python train.py --n_layer=10 --d_model=576 --n_head=9 --n_kv_head=1 --head_dim=64 --d_mlp=2304 --vocab_size=8192 --activation="gelu" --norm="rmsnorm" --norm_place="pre" --norm_eps=1e-05 --positions="rope" --rope_base=10000.0 --rope_fraction=1.0 --qk_norm=true --attn_scale=0.125 --bias="none" --tie_embeddings=false --parallel_block=false --init="uniform" --init_std_qkv=0.021 --init_std_o=0.026 --init_std_up=0.03 --init_std_down=0.03 --optimizer="muon_variant" --lr=0.0119 --beta1=0.95 --weight_decay=0.0 --lr_head=0.00636 --warmup_steps=30 --schedule="wsd" --decay_fraction=1.0 --decay_shape="linear" --final_lr_fraction=0.0 --batch_tokens=65536 --seq_len=768 --doc_mask=true --train_tokens=556200000 --steps=8487 --dataset="wikipedia_en"
MLP neurons of a small language model. Each row is named by its layer, matrix (up: input weights; down: output weights) and neuron, and shows model dimensions 32-159. Each number is 128 + 32 x the weight over its row's rms, rounded and kept within 0 to 255. Numbers have three digits each.
After each neuron's rows, "raises" lists the tokens whose logits its output raises most directly, leaving later layers aside; "fires in" lists the words (lower case) most often at its 100 highest values on Wikipedia text that the model never trained on.

L3.up570:127215155081143146120140150083147096135089155039115088175141203127136103156128131106153116132121129128112162145167153112156101097119096152104068186140137037198102191148118106113124128130129081135071136118105139079135120084085127154138129104103107109099142164123119142125084157104159143127105086093166128095135143160139143160063154113097122129071161097124094111162075152121179185095129
L3.down570:161072148154129147123125103095188113135091086155151180142131130070107154081194106196140155148066104175039135153151166120158141151161121106126132128097127101143125142145143120120095104110150144115062145098157124162134210181088111122140138164103075105130165157169125117102071110125098133132120145109160144136154106105104118149128114206148098134097123079134082112172132123133175172145120
raises: "che", "on's", "on", "on.", "on,"
fires in: "that", "s", "inflatoplane", "bakersfield"

L7.up1015:149125100089111133168128107142102065203160101114071114125132101092107113172216120135077077108155148101133109081156140170139100106185150094100059126155000125108183114163098095087167081111154132082102116142151091079075140146125079179126088129098128162127144155158127068152111195118148122143128108161080148140097100112069147103130104128105157085085161153115152097082146113087155078139149
L7.down1015:087073111145172106087089123117156076176134109103133112097140127108189119147123101136055135110149087148209147115137178162154105143135087136093088101084124124142068092102160114175151151129157112097121121149216096107066133177087147156084113101109100103138167142159110127201149087127187117133094072156066108138097103192168152088124098192140161100123125141142138070093094156161150165146145
raises: " next", " even", " after", " following", " meant"
fires in: "the", "mid", "early", "by", "that", "months"

L7.up192:105159141106128144097180073083142157165112138127140161116158136120112149150123140157141132120203182159105168220094084108162187143121182144092105054116101100151138086109149105100110055160089134130153105175174092157134112123129183135101103121154172085130127157162132099137105162128138116178067179114167117160109041152157085133129124093178112093114126151096059152083102148157149123172098
L7.down192:090159152101130149142193152115152134152106133124150130165076158145096139195135115177140141181138132175149184168104143122119093140109144129085104138143151091220130121079137124193168158172154087107141093127117105163127136147131160136146142128109094113126151071052117137174103121165076125122083098060158117154121124053160055119077098148131148094095111148120137087140153154112101118144109
raises: " that", " any", " those", " this", " these"
fires in: "in", "at", "of", "by"

L7.up1748:160115143113141164145152129099155113108136110119134123089120078138169150088117107130153092120153124127162132119100102142119112117065127130107152146167164131158192107170155112135159169171157125161084166201132092186105109108155117172119102081189117099148118087123116129126119162094184043094146136151188074116086140141109079108111078168093168149158101090165144144144198141105142153079168
L7.down1748:068149161183245069174133138106132189071081127166168151088198134081132109164157150088123147161091134106117153140156153191137070101042134183108142122153184114108115150126121090119132178101117105166200127143126068065157157092124151116144073140132161137078100136136132130150127125143112161109103136173162086100078176126195134171088127128084119151122147152076122115080106101096139106147083
raises: " raised", " provided", " purchased", " brought", " placed"
fires in: "was", "is", "were", "be", "being"

L7.up1255:154165093080135154124160134176132110072120161102081122117099174157162131124124174125152148116143095110163169094124128093135145118116095131158114138107157108138119174110153098124136153128136164165127138138106068115136134020126094155156149175125179120115070210096120141169173122101125146163126105179173114135115093101138138154127125141151177129106155174125140070132122102098109088149115
L7.down1255:176110138090136213117075092167158108107075149181096124098189128163100153072123133144100104162156118110094103090082103134125146140116161092150062140108165083155050119057160121128103131073117154149086136153141121108172110126124185099182163149101149108098148219154145141127134118082097092097110132131141081130102100094145144091137125132126098073139113156141198167131161112071110159111125
raises: " as", " itself", " himself", "eek", "ored"
fires in: "such", "known", "served", "regarded", "described", "to"

L7.up2213:060130084050114150115104136143182118171144059057184107133181113067092162043113163156148121090109115084076084144137131139148142092170089170139143126136073153129139167188152094129115118156114078193148034196133115148108178072139143127106158147115172139172122123109155078071130149144164121133090119105107175118070125161094162132085091119154128135080171134167132123132116109082196165176057
L7.down2213:145138143144166175128114082146153136094148073094142140136138111098130099093074163154187130083200070117129119132159129145134092128135079147206152133055100110156132115145119107146170075036061143158128131160134135161149155124174117119120118161153144110115169168176177147181142146102137145130128105089157229104125089112099136134119157125160137123095121098143196116174100093097170193095095
raises: "'s", " 1960", " 1990", "'", " 1970"
fires in: "the", "early", "he", "that"

L3.up1002:156128137136116130158158145141115143155169082140127160170161078072086225081122168193135220126127105087154160072159158114125156183115126124208086118214095104114143153144130109150104134107139119082154172173102161130136166173059120201107188186086114080096120110137128145069162089212069162140103195085125173182147115163076131137123105104065129150094071113075133157131112104144135145127062
L3.down1002:119096097147112099120130062115072135116070142129168094144079139101146102091127176103118134161101163150136167152172173142183124144101181086131158103109097156130134138143085077118165133176135144213119095109104201133132097137105166226139073165139097105112154097107154128119149140085160147141135130143151126056109074173201129174131114177088133157099141090143154048128064132127139151094101
raises: " it,", " it.", ".\"", " this", "."
fires in: "to", "with", "for", "in", "into", "at"

L7.up1248:104068141086126130165197104090131126187144084125132149156101146148148086084134087111072070078178170130098146123124177133123140153110144157180095144152157128148134143168068082087099155128083119120089130115147077107094119101133105108154114138125118091094125198155138121155145177170137154182132153181119136127147098128092164128089127159130143098128162070098144128100143150188127140092209
L7.down1248:146109174141098091157180090085133130164146135154101168120116154086130167100153129105136154125105110092112190160117158167093124166069123156171104173133088137175067152133082102118111158147090138088180172192146096112122196104087135057162103147074151102091173131127135103145098137107151147193152076161169127107174161118173154136152086183114142092112166097102154165074150118221122194106103
raises: " help", " assist", " prote", " support", " financial"
fires in: "with", "the", "for", "given", "him"

L3.up643:111161118121158118108139104130080160178055119140172084092071126159088091164106203099099152109115102076148133102154135172125138095155154141197113123093124116153099105132106112113172141212117133155109120125105102104148178136053169176189136095154104091113118112080127105108130216144093166197113148170071120146153140166154138106142153129112149067185147160138085097133100125089161174112157
L3.down643:137129137151162122133143079150108156190117131080104170166128162075140123109105113171173127128079150080126164168096122132155128121111121163145143048125065095125105106143123123165113152146152167131086129114152073153125118135148129142133131097082070145106155100146158163110099101153115123119123118096164115134139130072118118103152095067100156122128155119100082105166150172105108074143141
raises: "gan", "an.", "an,", "hed", "an"
fires in: "of", "when", "by", "that", "with"

L7.up1582:095093168109094169158093123169115137125142096100103099101088139213104147145117094156133122094164098075156102121150176113128151153130156154155174174168102130135151141149148105143141130185150117059121110151094185087149138119196171154114151126096137119096198099111104102161110143098108145083185144105178152153105130148103154074125119145083048139105057146092141136091125146088105154150163
L7.down1582:090117177118124153083143121157124118127144119089137126078059137163073154099092127144128169126131094099138152125158104162145080171177117183141138167129108094117127087111206138118181076165152072032160170173136154155125117163162112122075156122099091119141141110136116134139158172116086123166161103101195102169076157121151129076179154140108136172183149101094133116148086126101136170162088
raises: " representing", " providing", " taking", " leaving", " making"
fires in: "before", "for", "of", "after", "began", "by"

L3.up2148:157098202067112135122127142141137059068123114122165138111133108158162103101141135134141130131118123133120091119175096129164175114178156130125092143112070117086107139154134152127161079094185160134117137140173122147164116157139049106107162104131145087166123152161136133182092162102115158106121136152070096106154116111140146124100183118105083153134135120131089144210155083110230155105107
L3.down2148:089096183150088131143149156126087103125128135181115183137101164141109131125076126165096141130145111136106149102114132096151172126175132128156136143161087156095133104066131120102122104116079111177198085122160137146079177176161104102160087150120113177138124130138151158161141154098091109159095136165085094113131126172138151135177157104091136097189102047096124134120151081154100162160091
raises: " provide", " have", " serve", " create", " give"
fires in: "to", "would"

L3.up645:126129075139138189079139019160099067150127171134098099190096145121146107197130133104121096171162103142149149134099161090146158146125141095086136159126184090169158174081125142140127128142110180210097099106124134129118114114204170107103130097138168125086150131137128093100145104130062089125103125157170146154140106136163117104117106112151119179113134192164093119094108154124149123125136
L3.down645:130152146073064058119144223099159103132170101087112136116113162135115183110114127094125122131117095162116144071087154138077133139119120105135133110144108118066117112183085161178096160166164132151121145160140248088084138110159136136108123161166060145104193079118127137104111135074161128078134134090133121109147133183090137153128114169114088158147121120097127140106130160135147185108200
raises: " creating", " losing", " becoming", " leaving", " making"
fires in: "and"